Weights of a small transformer language model.
Architecture: LayerNorm before each block, rotary positions, no biases in attention or MLP.
MLP neurons of a small language model. Each row is named by its layer, matrix (gate and up: input weights; down: output weights) and neuron, and shows model dimensions 192-287. Each number is 128 + 32 x the weight over its row's rms, rounded and kept within 0 to 255. Numbers have three digits each. A neuron's up and down rows have the sign that makes its largest values positive.
After each neuron's rows is what it responds to, as a language model described it from the Wikipedia text at the highest values.

L3.gate693:128095175097158110108146181143042191112122133109133160173132148151137157172110095080150174123156116154146118106096160118143176123134104160127170118153127036089066085071080133134156115214114120076157084101183116184116106134101165114170092147187187096127160104031151086184114126136093128157
L3.up693:135114138108064104113145185146135217065155171072104139078114154137160136214159096121093178137140115149213126128117147091099137141146059176139151100153124132075090130136107085143162124141130128096097090062125077103123090137132089129152072134167149097135104074119080148159103150140110189065
L3.down693:130118145114098158138139087133085126162114104053162188175121152142134104128095131144088113193156148177170097138098092121160135115081093134139159158131229081065124137118114068146079129083168168144171195125086191150140131120144164107135107136089121090096125141151121125167116157128101104094
Description: Dates and "World War". Mostly "War" in "World War" (During World War II), plus final year digits (199-7, 200-8), month names and table pipes.

L2.gate700:159111080111147084169146125160125166141153170056100139136160123156193120099147159165125081120126158172088092171086108137201163091162156197140124082102109125120114126084203114120110130186084112150143157119173125126094131169089104145139119112094113137127073199142122115118135120176080121121
L2.up700:135170096101082154122112053126181116148112084118057186151136164139140139092117099150116116116104171144151134146142168166152084137098126080175127130121114141121151144111152118156135115170142121120105121103198153124162180103088137157163142087086094137047212171114141112109102121103121099092
L2.down700:111108105137100087170120162146137101145144130193139129100130122067112093125171091101176100142137071128155136138163204141110142154172159088127165156111106180147108166139149135148178085150127127078165185111134151186110122075162122072122133125148160068182135092133156161152170144184095111105
Description: Introductory time phrases. Tokens finishing a date or era in a sentence-opening time phrase, e.g. During World War II, the 19th century, In March 2022.

L4.gate681:117143140138115128125085148160077060132099141123087172126122170154152098135102092111107122185125161120109066125120103116196089128086136145083103126131147099134119088127106150140206162066169112114084104119148169161150093166086160156116138071137110100133093057050172181148120187138127168165
L4.up681:132171165103103116139103111120118141098134101138114137103142089160133093151173175179047136131128167094069099117176149142128092162110105114099145150114129168065073197155149126156116147113119120097123105150122130122157146159131093179101140163166155159183076117176162110173170132087127183143
L4.down681:184137112109078145109118118136082166102104077120085175075150105152122152150165091119159146145111067109194190090167137079166111175148132156104115135150123124130093158093123116102134136111092120099235157145135128099133065096135144127129170121106091121165132117128147116137152167088111107131
Description: Boundary before names or places. Separators just before a proper name or place in biographical and reference text: the line break before a subject's name, "born 1969, in", "at", table bars, plus mid-word pieces like re-min-d.

L4.gate319:114137134159067129079138111156148130077170119113157125142109148161088120108098197094120111109137118128100095032080103161092112063140130113187160111216131073063107133115140063134158186128128141082128169098064127132114080089179133104080121146151103110122080176063108150081132153119130107151
L4.up319:160082130086173062151133106183103127108167137141096180158111107156144156111074142093131110110154109162125104138170093182159202175163145076122165092155187143132093128158106098167148080150116176145151144179138157124170119122138136163165163135159143142121098180107151157125142080151071127122
L4.down319:119129146123130138153169139130134078202070167134162140174129181177133142146133100139125124136089156200137094112115115136094131103098095135074097108169154142092203137156069112121073069081104159134145190064156118166094104094117126108110110102105111095107138096170109120179143086147088094094
Description: Dates in biographical text. Tokens inside or just before a date, such as month names after a day number or "in", and the digits of years (200'4', 20'2'1), in Wikipedia biographies and release histories.

L3.gate937:073096138058175056095163068142131151110121198103137149143149176195126140176075157121122226120095151087085154081140141130136172117153099052125160117150145099071142154088127117065212123159155116109107134115187144072115101103174195177142086119146141146100139103158133156089120089112148024166
L3.up937:123135105089125113157093179170083138126082167156136083092083115115090108138131066084128103127071125131158109092088104148143132110138142084114193101126139110090129203148141072115120134100121145108123085099113151135071111123147111144154130114166171109128073184166131139155141097095056114168
L3.down937:161158089133087179099153117147123144155072129164097114145138144140134087107145136162109201077082134097150098091168146104087107118143102096147108120151120081113082157133185087145074171174117042052134104118103103117090081129157172194135046053126119156117084210128144107162148141105132127196
Description: Word-piece and structural grab bag. Mid-word pieces such as the k in as-k-s, born after a name's opening parenthesis, National in institution names, and table-cell or heading starts.